Weights of a small transformer language model: 11.9M parameters.
MLP neurons of a small language model. Each row is named by its layer, matrix (up: input weights; down: output weights) and neuron, and shows model dimensions 32-127. Each number is 128 + 24 x the weight over its row's rms, rounded and kept within 0 to 255.
After each neuron's rows, "fires before" lists the tokens most often just after its 100 highest values on Wikipedia text that the model never trained on.

L10.up1051 [146 162 147 110 164 108 115 164 121 147 132 105 158 110 132 117 130  87  96 130 144 104 147 126 112 127 122  94 169 147 129 165 141 121 125 116 136 163 156  77 112 155 114 134  95  89 180 166 125 120 160 118 145 137 109 119 112 132 139 140 128 142 138  89 129 105 127 105 118 177 147 150 179  81 118 113 120 149 161 134 170 133 134 127  96 127  81  95 104 133 111 151  97 109  78 107]
L10.down1051 [117  93 133 104 127 162 115 137 182 135 129  64 123 137 101 125 140 105 121 123 120  95 182 146 123 130 191 134 182 137 128 155 143 105 137 149 157 145 143 108 112 125 123 108 102  85 114 130 139 127 121 150 148 155 105 143 110 131 123 137 149 151 148  74 133 115 167 156 157 127  95 125 148 142 102 144 126 121 112 130 153 123 140 145 110 109 116 135 138 115 119 139 118 103  87 116]
fires before: "ia", "e", "ie", "ical", " Bel", "ice"

L3.up505 [111 129  87 180 132 127 148 149 104 125 146 152 149 151 123  56 141  99  82 145 127 130 127 104 121 115 144 148 125  75 129 127 100 160 157 148 101 101  96 114 108 147 162 115  89 140 145 121 105 128 125 123 112 105 137 142 115 107 102 151 119 113 105  81 101 140 121 129 127 135 180 115 136 100 164 107  64 125 142 132 158 115 129 126 100 141 133 108 177 122 105 120 120 117 145  97]
L3.down505 [109 118 136 117 121 163 109 157 125  84 124 148  84 124 155 145  92 150 157 132 119 103 166 114 145 151 110 154 149 137  83 146 139 104 158 131 110 137 114 100 130 107 114 132 119 127 122 104 169 144 142 144 147 118 105  99  89 124 150 102 193  81 135 104 144 122 140 177 162 134 177 119 149  76  94 123 162 126 126 137 142 113 117  85  68 141 125 134 109 155 128 124 163 108 119 157]
fires before: "ic", "ia", "al", "ical", "er", "it"

L2.up398 [151 113 115 120 102 152 171 138 114 133 110 114 125 122  69 144 119 107 150 140 158 111 157 100 121 116 128  60 132 166 103 145 114 137 114 125 121 151 108 163 134 119 161 151 137 104 114 167 151 165 129 147 127  84 159 112 175  96 146 116 122 151 156 170  87 124 131 102  73 139 168 173 124 128  82 115 134 109 109 157 106 169  71 129 124 148 157 125 110 160 115 135 126 140 158 114]
L2.down398 [ 85 114 162 118 122 104 166 137 155 113 103 123 125 173 127 147 133  92 179 151 129 160 123 111 130 148 151 151 113 109 133 120 100 123 144  44 110 117  93 148 138 134 142 132 121 114 139 117 119 110 109 124  74 114 174  86 116 123 129 155 172 134  75 130 155 130 109 132 199 136 142 134 143 128 136 167 172 101 143 108 149 114 150 100 152 133 121 158 118 103 129  88 100 120 122 129]
fires before: "s", "bu", "d", "ne"

L7.up535 [ 93 134 102 124 168 103 144 109 168 123 134 141 142 173 132 134 129 155 110 161 115 110 122 150  81 133 119 173 173 116 101 136 135 113 142 122  78 147 100 134  99 104 108 103 141 133 100 133 153 138 121 136 134 142 125 123 153  91 119 148 169 140  86 133 136 131  69 127 111 114 135 120 101 137 112 135 114  74 104 152 164 127 129 133 170  91 173 126  94 132 111 108 102 144 118 111]
L7.down535 [ 85 142 108 122 109 151 105 114 132 120 120  95 152 120 171 135 162 125 147 163  84 121 124 154 131 109 161 132 141 126 149 142 121 138 120 149  95 120 102 146 114 100 113 125 154 134 116 131 133 130  94 124 132 120 126 106 121 122 149 136 151 150 108 146 148 121  64 123  95 127 132 109 123 112 144 175 121 122 131 102 189 127 120 140 121 110 180 141 146 125 158 143 162  97 151 100]
fires before: "\n", " ", " January"

L2.up265 [146 139 103 160 160  92 116 134 177 182  89 147 113 137 122 119 110  77 167 110 131 110 126 116  91 154 137 108 150 116 111 177 131 104 145 147 123 151 183 112 120 136 112  87 160  91 120 154 170 103 102 108 114 140 124 115 104 123 113 113 116 156 141 131 132 146 157 125 110 141 140 128 128 145 125 132 105 118 119 143 115 153 156 119 116 154 141 161 128 143 107 148 161 145 145 126]
L2.down265 [123 114 133 149 133 110 141 100 106 136 155 160 116 102 115  93 111  96  95  87 140 171 112 165 146 146 140 125  88 122  96 121 137 134 141 115  73  92  97 135 130 135 147  85 145 118 156 115 145 118 128 131 174 150  96 107 132 155 155 126 147 138 126 226 157 136  90 139 140 143 178 127 123 117 133 127  93 126 128 130 122 140 166 130 129 134 159 116 167 162 109 118 149 130 144 147]
fires before: "ence", "ed", "ition", "e", "te"

L2.up1312 [ 93 128 133 116 126 166 161  77 152 113 156  86 134 100 130 133 147 123 138 159 126 122 144  75 140 127 152 132 180 110 118 121 134 126 101 139 126 134 112 149 142  99 122 118 148 157 134 115 124 172  92 139 119 121 134 126 121 120 184  92 141 105 150 125 165 102 126  99 155  98 159 127 103 136  95 160 144 134 111 177  90 150 146 107 115 149 138 109 112  92 149 131 105 110  85 112]
L2.down1312 [151 100 115 116 111 141 105 111 134 118 161 125 125  91 113 109 161 135 186 107 131 136 130 144 123 146 115 147 148 115 135 180 159 121 100 106 147  88 180 197 136 119 154 124 139 160 109 140 111 118  67 143  99 154 108  98 106 139 188 163  95 143 197 113 113 150 154 146 123  99  93 115  85 124 128 138 101  88 146 118 168 150 171 110 122  99 103 136 137  94 115 123 114  92 152 128]
fires before: "-", "\n", "20", "|", " "

L10.up44 [100 130 145  97 111 126 158 152  93  72 167  62 142 115 121 111 155  93 159 132 139 110 122 111 181  79 140 122 104 136 177 147 146 152  95  88 111 164 186  96 154 131 172 109 158 120 120 170 107 113 148 103 125  92 131  90  89 139 140 111 132 113 145 160 103 161 117 111 132 151 117 109 119 165 134 133 119 149 115 132 107  99 104 144 130 152 131 143 131 148 108  87  99 136 123 158]
L10.down44 [139 148 116 154  90 155  98  90 152  94 138  92 122 106 125 156 120 157 152 176 147 122 133 127 107 139 133 136 149 128 157 125 172 132 111  79 103 143 158 114 169 129 137 146  86 100 133 113 116 137 179 136 144 136 136 123 130 105 125 125 132 130 107 144 104 121 120 156 166 121 173 128  85 185 105  99 146 123 141 146 118 134 114 128  93 131 118 158 158 100 162  87 104  89 129 141]
fires before: "s", "al", "mo"

L10.up805 [112 153 114  89 124 132 118 131 156 125 129 118 137 144 149 122 122 102 142 149 142 112 134 112 110 111 147 114 115 112  73 118 104 113 106  98 117 150 102 114 139 127  66 106 128 163  96 165 132 131 177 116 170 139 107 183 105  90 143 148 160 138  73 174 148 113 125 102 136 130 187 156 117 133 127 124 110 108 103 147 121 110 127 184 194 109 140 129  69 126 155 107 118 144 104 112]
L10.down805 [115 114 137 126 119 132 106 110 116 126 145 142 100 141 150 114 167 125 122 129 153 123 115 151 138 112 170 145 121 140  90 108 147 124 139 112 145 112  90 173 135 126 131  95 153 125 130 128 135 139 114 128 136  96 137 162 106 128 134 148 158 135 140 120 108 136  82 145 118 119 122 124  92 141 138 151 132 124  96  96 140 142 137 113 119 104 176 132 122 114 118 154 131  99 132 108]
fires before: "\n"

L10.up1177 [149 131 104 118 144  98  83 159 194 114 138  78  99 111  96 122 111 134 119 107 109 100 140 142 117 135 150 132  93 138 153 149 149 130 105 116 111  99 149 154 161 131 136 121 118 137 140 117 147 157  84 123 119 165 133 116 131 110 107 136 133 132 101 105 127 124 121  96 148 104 123 139 166 172 105 129 122 131 175 133  92 126  85 112 120 150 178  90 112 153 129 108 155 122 142  95]
L10.down1177 [155 109 134 148 114 131 102 165  79 118 121 112 125 122 110 115  97 116 167 153 139 117 146 164 129  81 112 110 116 134 124 115 157 153 105 146  99 125 155 109 128 160 120 156  74 152 128 118 121 111 110 153 127 181 156 171 140 178 117 136 165 146 145 135 102 169 154 166 148 112 126 149 134 176 126 127 142 106 102 143 104 116 158 118 155  95  92 111 144 132  87  86 108 134 119 120]
fires before: "s", "d", "re", "t"

L7.up203 [112 154 149 154 154 116 124 163 167 168 118 138 119 135 148 121 106 113 182 118 105 122 159 153 104 137 126 150  97 159 115 137 107 102 112 112 126 104 127 100 111 135 183 125 149 144 123 156 145 121  97 117 117 104 130 164  85 115 120  85  88 141 142 160 146 150 140 172 143 153 156 149 137 108 132 118 154 126 154 114 126 106  97  64  90 127 131 125 127 160 144 181  89 124  58 189]
L7.down203 [104 108 138 157 158 124  96 100 111 149 104 111  98 169 115 161 182 127 161 127 138 117 106 169 127 150 138 123 121 118 164 113 136 145 121 126 128 108 106  89  57 150 158 118 122 112 129 100 112 137 102 108 155 104 125 151 134 101 107 113 141 151 128 128 149 121 135 106 172 134 157 165 144 137 101 135 150 156 115 113 157 119 115 131 133 108 138 138 153 135  93  79 152  67 181 156]
fires before: "n", "ba", "al", "ation", "ic"

L3.up478 [ 93 110  78 105 148  87 123 137 128 111 145 141 103 167  93 128 126 100 165  96 142 152 100  96 135 130 140  89 117 191 115 147 174 102  98 116 139 119 135 142 139 117 140 100  85 133 118 116 132 102 128 126  71  99  89  95 106 138 147 146 117 129 148 132 139 144 103 139  59 152 155 127 120 121 124 104 153 116 138 116 170 164 134 122 124 120 161 109 116 203 104 138 122 106 126 140]
L3.down478 [121 136 134 130 133 155 138 107 102 104 113 131 150  98 115 100 141 123 136 191 133 136 103 143 127  79 145  98 125 138 134 123 110 141 129 139 125 121 140 155 172 129 126 163 141 139 112 134 145 166 134 125 128 143 136 129 157 116 132 117 133 130 125 110 169 108 142 113 173 112 123 105 140 143 138 126 112 100 115 114 122  99  94 157  68  97 137 144 106 151 156 118 113 117 101 173]
fires before: "\n", "al", "d", "om", "-", "s"

L7.up808 [148 116 141 156 152 110 156 126  82 137 136 108  86 169 159 124 126 141 153 151 180 146 139 156 132 125 149 138 123 130  66  78 167 111 130 144 130 127 125 105 106  84 130 131 145 113 168 125  87 124 106 162 135 123 106 140 114 138 156 124 133 110 161  92 104 147 148 106 163 126 125 160 165 122 154 119 147 110 123 159 139 119 136 171 120 141 127 124 135 140 146 126  82 174 111  93]
L7.down808 [ 84 169  99 122 193 138 153 170 119 173 144 137 122 145 122 132  97 124 147 133 173  95 146 143  99  94 171 141 104 144 101  85 173 129 138 170 173 103 123 180 111 173 141 117 133 119 121  78 121 124 140 117 151 139  49 135  93 117 162 142 127 121 145  98 119 129 128 109 130 135 103  93 152 141 110 100 136 157 157 145 123 132  90 138  81  94 146 107 112 118 141 131  94 145 115  84]
fires before: " |", " by", ":", "s"

L7.up418 [125 128 147 112 157  86  82 136 162 162 127 118 168  72 128 111 176 134 111 131  95 113 117 114  91 128 137  83 153 109 107 128 121 109 125 132 144 131 156 137 163 109 145 153  76 139 170 143 149 113 164 109 120 151 142  92 129 176  94 168 121 136 158 130 197 112  94 146 135 121 141 124 151 102 145 102 137 139 137 126 108 100  86 123 114 138 113 113 125 118 108 120 145  98 140 157]
L7.down418 [136 143 117 102 128 152 179 121 146 123 109 124 123 148 149 155 122 109 128 134 132 114 149 137 183 103 154 123  89 145 135 161 138 116 107 148 169 153 121 110 131 118  97 132 145 129 125 168 110 170 151 159 127 127  82 162 103  89 112 104 120 110 112 126 109 174 133 147 104 134 112 130 137 181  78 140 169 113 135 114 122 129 119 101 142 126 156 132 146 132 146 127  81 122 132 138]
fires before: "s", "ce", " was", "al", " of"

L3.up936 [ 78 116 105 127 137  86 129 145 109 126 176 156 102 132 124 109 115  97 146 141 161 100 156  88 154 148 144  99  97 140 110 136 161  91 127 134 127 128 117 145 119 120 102 118 121 110 161 142 108 119 149 110  77  99 156 121  79 110 100 138 173 141 106 161 116 124 120 138 125 156 129 107 158 137 166  99 124  92 134  95 131 131 133 167 120  94 167 148 121 116 127 132 142 153 130 116]
L3.down936 [156  96 117 124 163 102 127 135 139 117 147 108  78 139 131 126 121 141 168 101 129 126 140 132 159 120 170 105 115 147 131 124 107  92 102 106 103 158 105 106 155  75 156 111 169  84 155 174 120  84 126  99 141  96 124 146 152 112 166  92 137 105 121 126 117 146  82 119 159 106 147 108 147 167 155 126 104 157 153 127 143 122 168 137 166 129 112 156  99 146 161 118 121 141 137 101]
fires before: "s", "ic", "a", "tion"

L7.up217 [126 151 150 119 130  98 122 133 143 131 123  98 108 115 102 118  95 159  97 137  93  75 131 167 100 128  87 107  90 121 142 105 123 171 136 130 155  84 112 119 152 146 147 115 154 146 154 133 170 121 149 103 108  96 114 140  82 171 159  93 117 139 113 144 124 112 144 170 140 103 127 121 149 155 166 117 130 101 119 169 136 118 110 101 137  98 160 132 105 167 109  94 152  85  84 112]
L7.down217 [138 125 168 131 123 107 160 125 145  85 164 137 123 114 114 156 135 140 118 132 181 150 116 142 112  80 117 136 119 119 144 115  91 104 142 107 152 116 113 112 116  93 127 130 149 131 103 104 143 132 147  77  84  98 164 182 144 144 121 133 116 135 131 142  82 128 118 125 112  99 145  43 174 124 109 132 153  99 100 107 138 122 137 162 133 154 161 106 111 102 107 127 108 144  99 142]
fires before: "ed", "t", "ing", "th", "a"

L2.up296 [150 155  91 114 117 130 108 141 205 167 159 133 103 116 121  98 127 128 166 118 121 150 158 125  86 145 132 118 130  90  96  78 140 110 136 141 151 148  79 150 126 162 165 146 150 127 131  70 153 127 109 116 121 163 146 140 109 120 162 140 133 114 127 111 127 156 114 149 122  97 149 133 151 115 126 131 128  62 144  96 155 148 156 121 125 128 154 162 131 171 141 110 135 143  95  80]
L2.down296 [ 95  99  89 161 135 104  91 132 116 109 114 137 120 144 138 135 161 121 111 148 133 131 140 133 182 151 141 147 121 128 133 104 142 155 140 166  91 148 108 151 120  97 106 109 112 132 112 138 109 103 120 141 124 110 145  88 118 125 143 141 138 141 111 122 140 175 143 194 165 140 123 102 111 140 157 158 130 120 110 138 152 140 143 149 153 142 177 127 154 125 188 128 147 148  67  94]
fires before: "\n", "ro", "-", "e", "lic"

L7.up536 [111 109 129  87 114 142 117 152 140 121 158 131 113 156 155 141 110 131 142 107  85 111 144 100 131 115 160 136 102 156 137 107 128 155 130 114 107 103 136 172 102 139 160 141 114 105 140  92 154  95 160 158 178  64 129  87 140 111 124 204 139 102 124 123 175 153 113 100  92 135 149 136 125 145  63 112 114 107 137 152 138 108 108 146 126 134 131 153 138 189 104 146 149 112 122 137]
L7.down536 [142 120 140 168  84 152 143 117 106 126 164 121 121 130  89 106 130 122 141 128  94 143 151 154 150 133 178 144 120  96 157 159 143 123 172  97 140 173 124 110  98  98 140 122 169  94 131 101 100 132 138 138 142 131 131 132 114 129  82 122 141 114 172 151 111 141 168 129 105 144 122 142 114 109 109 114 132 131 140 182  87 112  98 122 144 110 112 150 114 103 141 132 139 131 109 138]
fires before: "s", "d", "der"

L10.up637 [ 94 160 155 128 136 149 134 143 157  92 130 129 185 128 137 137  98 147 115 121  78 134  87 117  93 107 122 123 169 145 140 136 130 131 108 118 144 143 112  94 121 108 165 188  87 111 152 162 144 141 133 127 174 141 138 149  75 132 111 111 106 120 118 123  65 155 123 169 106 148 120 100 161 136 107 133 151 140 127 164  92 130 158 103 138 145  97 111 145 127 110 177 123 113 106 130]
L10.down637 [114  87 138 130 122 176 120 100 124 120 139 119 119 130  91  77 146  92 150 115 135 120 124 129 130 125 132 128 119 142 142 121 143  77 101 162 150 127 122 171  69 147  94 127 102 127 125 144 183 140 146 127 139 133 123 192 107  87 159 133 120 126 145 127  76 105 109 145 146 125 122 126 116 173 149 126 101  94 136 143 138 114  98 136 139 111 120 145 113 166 148 139 106 167 176 145]
fires before: "al", ","

L10.up990 [114 100 110  98 152 128 132 154 122 144 116 111 150  80 158 116  97 150 131 132 133 149  69 161 120 178 155 146 103 119 139 110 157 105  95 128 136 127 131 104 122 142 145 148 117 104 100 154  79 169 153 108 141 111 136 121 104 121 107 131 115 181 130 103 120 140 156 127 113 127 165 162 192 126 148  88 116 118  97 117 140 116 124 121 180 147 174 125 150 126 125 124  87 134 163  95]
L10.down990 [149 133 155 167 171 128  95 169  88 156 110  81  83 128 109 127 109 120 112 155 118 126 210 155 125 108 130 124  77 161  92  98  94 122  84 118 107 101 131 131  68 106 153 110 101 103 109 155 105 141 170 135 130 148 144 130 158 167 129 146  81 101 147 129 113 104 127 129 122 108 111 155 131 155 169 123 118 140 114 170 106 123 132 121 129 110 153 110 105 122 133 144 153 133 100 140]
fires before: "s", "et"

L7.up108 [136 125 128 140 139 127 102 162 164 121 109 105 135 127 148  97 115 104 149 174 147 123 152 110 117 160 135 160 139  82 153 143 154 130 122 119 134 124 138 165 156 128 138 105 117 116 145 132 141 135  78 103 167 135 135 119 124 143 118 117 126 114 141 114  68 102 134  86 135 175 151 162 145 112  81  95 105 108 109 145 136 144 137 119 158 135 112 121  91 137 112  95 134 124 130 156]
L7.down108 [117 145 116 158  90 122 111 167  70 109 175 109 137 124 153 120 136 136 204 164 148 143  95 103 143 164  97 138 179 137 114 101  95 120 145 144 160 125  88 152 104 127 131 140 122 142 108 112 110 146 135 100 106 143 119 168 151 140 133 150 149 123 123 140  55 138 116 135 113 131 101 181 180 119 114 152 143 105 143 136 116  77 140 121 177 105 110 139 127 122 115  76 126 135 106 185]
fires before: ".", "in"

L3.up373 [104 114 152 155 123 147  93 123  93  86 164 134 151 144 143  97 132 118 114 102 108 146 143 134  81 105 147 140  90 151 128 136 152 125 154 110 104  82 109 116 142 107 118 143 137 115 161 126 118 145  78 127 102 141 162 158 185 137 109 131  93 118 106 129 133 147 118 145 143 111 157 139 165 124 137 120 180  91 175 131 154 120 114 128 161 150 102 125 145 126 114 138 109 141  74 112]
L3.down373 [105 116 110 148 123 127 148 139 124 123 145 134 155 130 141 124 131 154 136 140 103 148 109 153 167 132 127 129 167 122 118  90 133 107 118  92 137  98 123 123 167  64 167 172 125 123 149  93 167 112 102 124 126 126 107 119 113 104 143 130 153  92 162  73 146 158 127 129 167 112 164 151 163 132 184 151 148 116 119 142 139 108 152 113 115 150 130 178 124 111 112 169 117  77  95 129]
fires before: " in", " |", ":", " on", "on", "."

L10.up1533 [112  91 144 106 125 139 161 147 144 115 180 142 128 136 115  71 114 113 146 144 139 154 132 148 138 154 165 145 146 107 119 103 118 121 115 164 101 124 136 125 118 147 151 114 123 118 148 119 131 101  95 142 109  97  99  82  71 103 125 128 145 110  98 129 103 124 156 186 150 147 114  95 105 137 136  81 113 102 117 141 148 108 123 165 143  78 113 137  92 156 143 165  87 110 122 109]
L10.down1533 [124 134  92 114  85 108 117 136 112 158 121  95 128 125  85 127 112 116 134 150 110 129 174 156 149  99 104 151 151 155 124 116 146  65  82 167 176 137 128  98 121 147 122 131 124 125 154 147 168 165 104 122 133 123 130 171 144 126 131 121 119 101 136 130 125 144 145 149  93  75 124 122 155 109 136 134  86  97 152 113 158 111 106 100 127 133 129 109 114  86 125 106 116 164 106 124]
fires before: ".", ",", " and"

L2.up160 [139 114 102  88 143 155 126 141 173 131 122  87  84 134  85 115 148 107 156 115  83 103 136  73 115 137 130 112 151 167 129  66 140  90 137 127 129 186 177 122 101 151 105 149 158 109 111 122 142 122 128 147 183 106 102 125  93  94 150 144 126 143 153 147  83 152  85 109 132 115 129 118 152 159 124 123 134 124 104 143  95 157 119 115 132  83 132 178 139 115  95 148 143 151 139 112]
L2.down160 [135 133 159 124  93 132 175 128  61  70 135 112 113 147 135 125  99  95 105 103 128 115 132 147  91 165  81 128 147 136 167 135 168 132 127 124 124  99 104 128  97  94 127 130 126 101 162 125  83 120 124 130 167 103 101 138 127 148 119 133 140 160 105 128 161 106 145 160 107 106 138 119  72 155 154 131 134 112 122  97 130 115 159 130 117 155 166 155  96 157 146 107 159 114 103 161]
fires before: "\n", "t", "s", "ter"

L10.up534 [121  89 113 118  96 135 100 137 131 117 184 133  90 156 128 100 121 138 132 139 134 126  98 156 167 125 112 132 162 116 186 156 130 133  83  97 106 114 196  97 137 171 125 135 123 113 155 166  76 139 133 125 146 125 155  78  53 109 118 106 149 146 122 108 159 125 158 161  82 139 113 105 135 136 146 110 110 134 156 138 111 101 109 158 146 109 116 152 138 165 127 115 133  97 143 123]
L10.down534 [ 97  92  81 108 137 155 150 116 105 177 133 154 142 125 115 154 142 131 113 134 121 120 147 126  80 100 178 141 122 106 136 159  91 153 140 110  78 157 127 106 145 132  93  63 149  95 109 112 111 133 102 120 102 147  71 171 163 155 123 141  91 112 105 121 129 142  91 135 174 102 166 183 121  99 142 142 134  98 128 116 135  88 126 113 134 152 122  98  89 117 153 128 123 124 122 141]
fires before: "s", ".", ",", " of", " in", " with"

L7.up543 [142 128 121 115 187 163 119 129  98 127 101  87 178  99 107  96 133  92  95 156 115  81 109 124 133 156 150 116 138 110 137 125 157 112 141 139 132 162 121  83  97 111 137 172 109 138 117 143 115 147 150 159 140 148 147 134 137  93 152 136 120 132 103 145 109 181 184 106 122 121 100 109 127 158 162 106 128 142  89 135 119 136 117 193 135 115  89 127 114 111 130 171 106 116 145  89]
L7.down543 [141 171 173 141  99  92 122  77 170 157 149 116 101 115  75 167 136 106 164 144 137 142 167 118 117  87 154 154 136 104  75 134 135 184 126 114 153 133 127 142 127 149 107  97 104 139 140 140 146 111 107  87 112 106 131 145  99 141 131 121 139 154 109 157 126 106  80 150 144 150 158 172 104 125 151 125 122 139 135  97 123 133 139  96  90 160 162 156 137 115 150 105 136  98 165 146]
fires before: ",", ".", " of", " and", "==", " in"

L3.up994 [147 100 159 143 113 126 128 145 197 118 154 152 121 155 146 171 109 132 164 159 121 148 143 172 129 141 110  99 115  99  86  86  67 109 125 145 187  95 118 175  97 130 158 122 124 136 130 129  96 103 120  98 139 118  99 118 113 111 158 123 155 122  61 159 103 120 126 109 149 148  89 101 146 167 134 117  59 131 137 123 156 124 106 147 136 145 137 119 106 138 115 146 172 159 124  94]
L3.down994 [136  90  91 137 128 156 173 128  92 106 166 140 150 147 106 133 105  97 139 122 122 132 141 141  86 129 119  62 127 113 112 124 121 149 165 107 141 111 115 136 114 128 128 110  84 193 115 131 152 154 161 136 119 112 160 120 148 108 135 102 122 159 136 140 116 124 135 126 143 129 124 105  88 144 123 163 169 170 151 116 128 124 130 139 118 125 147 104 109 130  93 124 164  98 119 133]
fires before: " the", "point", "S", "gu", "th", "a"

L2.up1519 [120 126 102 120  91 119 117 125 118 137 135 125 139 134 134 143 139 105 153 145 134 129 168 101 193 142 171  95 125 112 152 123 165 145 115 126 155  92 131 140 140 161 170 201 127 120 116 137 100 184 132 151 135 148 176 129 179 106 108 115  93 121 122 146 135 147 116 130 112 116 126 128 141 123 125 138 173 125 142 134 152 102 143 145 157 154 160 109 133 110  86 102 160 136 143 105]
L2.down1519 [151 122 125 151 172 171 114  87 141 109  96 135  98 133 149 107 125 177 124 159 152 136 130 147 146 105 106 125 146 161  92 125 103 125 139 140 112 104 136 151 166  89 141  87 167 110 138 118 113 119 116  98 106 125 136  90 143 149 158 111 103 170 122 153 132 111 128 140 136 105  97 146  96 137 175 148  97 103 102 160  91 114 152 158 187  68 114 111 174 132 161 119  99 175  97 153]
fires before: "s", "er", "ron", "et"

L7.up599 [135 138  70 120 148 153  72 117 116 127 147 152 108 128 138 107 134  98  92 111 138 134 148 120 145 108 128 141 158 177 118 115 131 170  89 107 132 113 139 109 113 105 148 127 134 124 161 121 159 138 125 155 174 128 163 142 158 125 131  94 144 128 120 132 126 157 106 106 106 147 150 145 155 143 112  87 138 128 104  65 148 112 114 140 119 111 135 119 164 125 134  82 135 122 152 105]
L7.down599 [151 126 113 120 119 111 151 155 127 114 144 166 116 145 132 117 118 151 164 135 110 104 113 126 121 169 156 122 137 149 180 157 120 137  61  80 109 213 126 102 134 135 161 139 118 168 129 166 114 109 141 159 113 127 117  92 118 132 121 115 122 152 168 124 116 110 100  83 131 130  91 172 119 132 114 146 112 130 132 111  92  94 140 133 140 138 106 112 137 173 142 143  89 144 125 134]
fires before: "d", "un", "ed", "s"

L7.up1240 [111 116 135 137 124  80 131 157 120 142 132 117 147 115 147 129 155 146  86 117 104 125 129 112 134 140 162 131 103 138 142 102 157 114 122 125 133  93 145 115 149 116  99 106 145 114 134  93 125 163 115 119  97 131 143 132 173 135 147 143 180 116 136 100 124 142  96  98 143 123 122 130 132 137 106  91  86  96  86 129 138 191 152 171 141 102 121  99 178 156 156 108  80  67 112 106]
L7.down1240 [156  90 166  89 157 146  90 124 117 106  79 153 143  75 171 146 130 126 126  89 112 153 107 142 150  92 126  76 164 109 113 126 114 130 154 132 176 120 140 118 133  86 155 118 176 132 165 134 109 146 186 167 134 125  95  95 154 122 158 144 121 111 112 123 106 119 115 138 136  93 120  97 142 130 156 150 144 155 164 123  86 130 163 119 105  85 117 124 137 147 140 139 148  82 129 123]
fires before: "|", "–20", "it", " |", "-", ":"

L10.up696 [121 134 142  92 138  91 110 120 101  93 144 117 146 168 160 136 160 130 121 109 144 128 127 148 153 136 124 162 139 152  87  88 119 161 166 164 133 117 113 158 120 141 169 124  89 124 101 171 163 139 155 153 147 122 101  63 131 114  92 133 101 131 111 114 140 115 119 138 124 143 140 130 133 137 105 114 169 115 119 150  97  85 101 160 155  96 161 162 161 139 106 165 139 153 139 122]
L10.down696 [168 119 146 148 132 103 103 133 150 106 124 150 134 146 148 120 115 103  80 118 112 116  85 156 135 117 162 137 175  64 144 115 120 134  71 153 155 122  99  98 152 126 168 111 117 121 146 148 102 107 105 129 149 133 119  92 140 166 117 149 124 154 170 176 135 140 127 123 135  92 158 157 141 131 115  94 110 115 133 119 123 132 120  98 179 132 125 150 140  85 162 131 112 175 120 136]
fires before: "s", "se", "ent", "p", "tic"

L2.up574 [123 147 132 148 144 137 159 112 164 135 123  96  72 121  89 105 123 135 121 110 136 175 100  99 130 100 140 117 143 148 141 140  94 122 136 156 129 110 152 133 149 132 128 134 150 157 109 117 161 115 126 155 122  90 153  76 111 164 139 149 129 170 128 131 154 146 162 136 131 102 157 100 165 113 136 158 135 122 154 147 156 134 123 159 117 131 127 117  92 131  77 108  79 131 126 115]
L2.down574 [181 122  99 139 134 123 110 101 124 147 108 122 137 128 163 110 118 123 138 156 120 164 115 126 164 175 108 129  96 159 171 125 106 168 137 154 192 114 100 123 126 114 130 120 130 118 107 139 169 162 116 154 133 168  75 119 139 107 163 146 118 132 118 134 109 105 110  98 118 129 148 123 149  83 138 159 114 118  99 151 161 148 143 113  98 108 138  78 134 123  86  75 114 106 105 130]
fires before: "n", "et", "ed", "e", "her", "."

L10.up45 [142 155 125  89 139 178 124 153 134 122 153 141 114 118 129 128 155  81 128  87 121 181 125 127  83 132 132 114 165 140 110 124 129 150 134 143 122 164 109 134 154 126 173 104 140  80  69 164 112 105 131 114 143 117 140 124 138 102 169 142 145 134  82 156 156 131 144 147 132 134 120 114 159 116 152 135 127 132 151 145 158 140 171 113 130 129 131 139  86 154 122 149 178  79 137 108]
L10.down45 [124 110 117 123 133 145 134  96 103 127  91 127 136 139 165 133 148 126 141 173 137 137 120 125  97 101 168 130 169 115 137 117 103 112 142 104  90 112 118 124 100 119  81 168 136 122 178 109 160 142 134 158 107 104 128 139 108 129 139 126 146 154 155 128 131 140 122 137 103 139 134 106 130  68 134 128 152 136 149 128 146  64 137 115 108 139 117 111 120  98 131 116  95 106 127 130]
fires before: ",", ".", " of", " in", " is"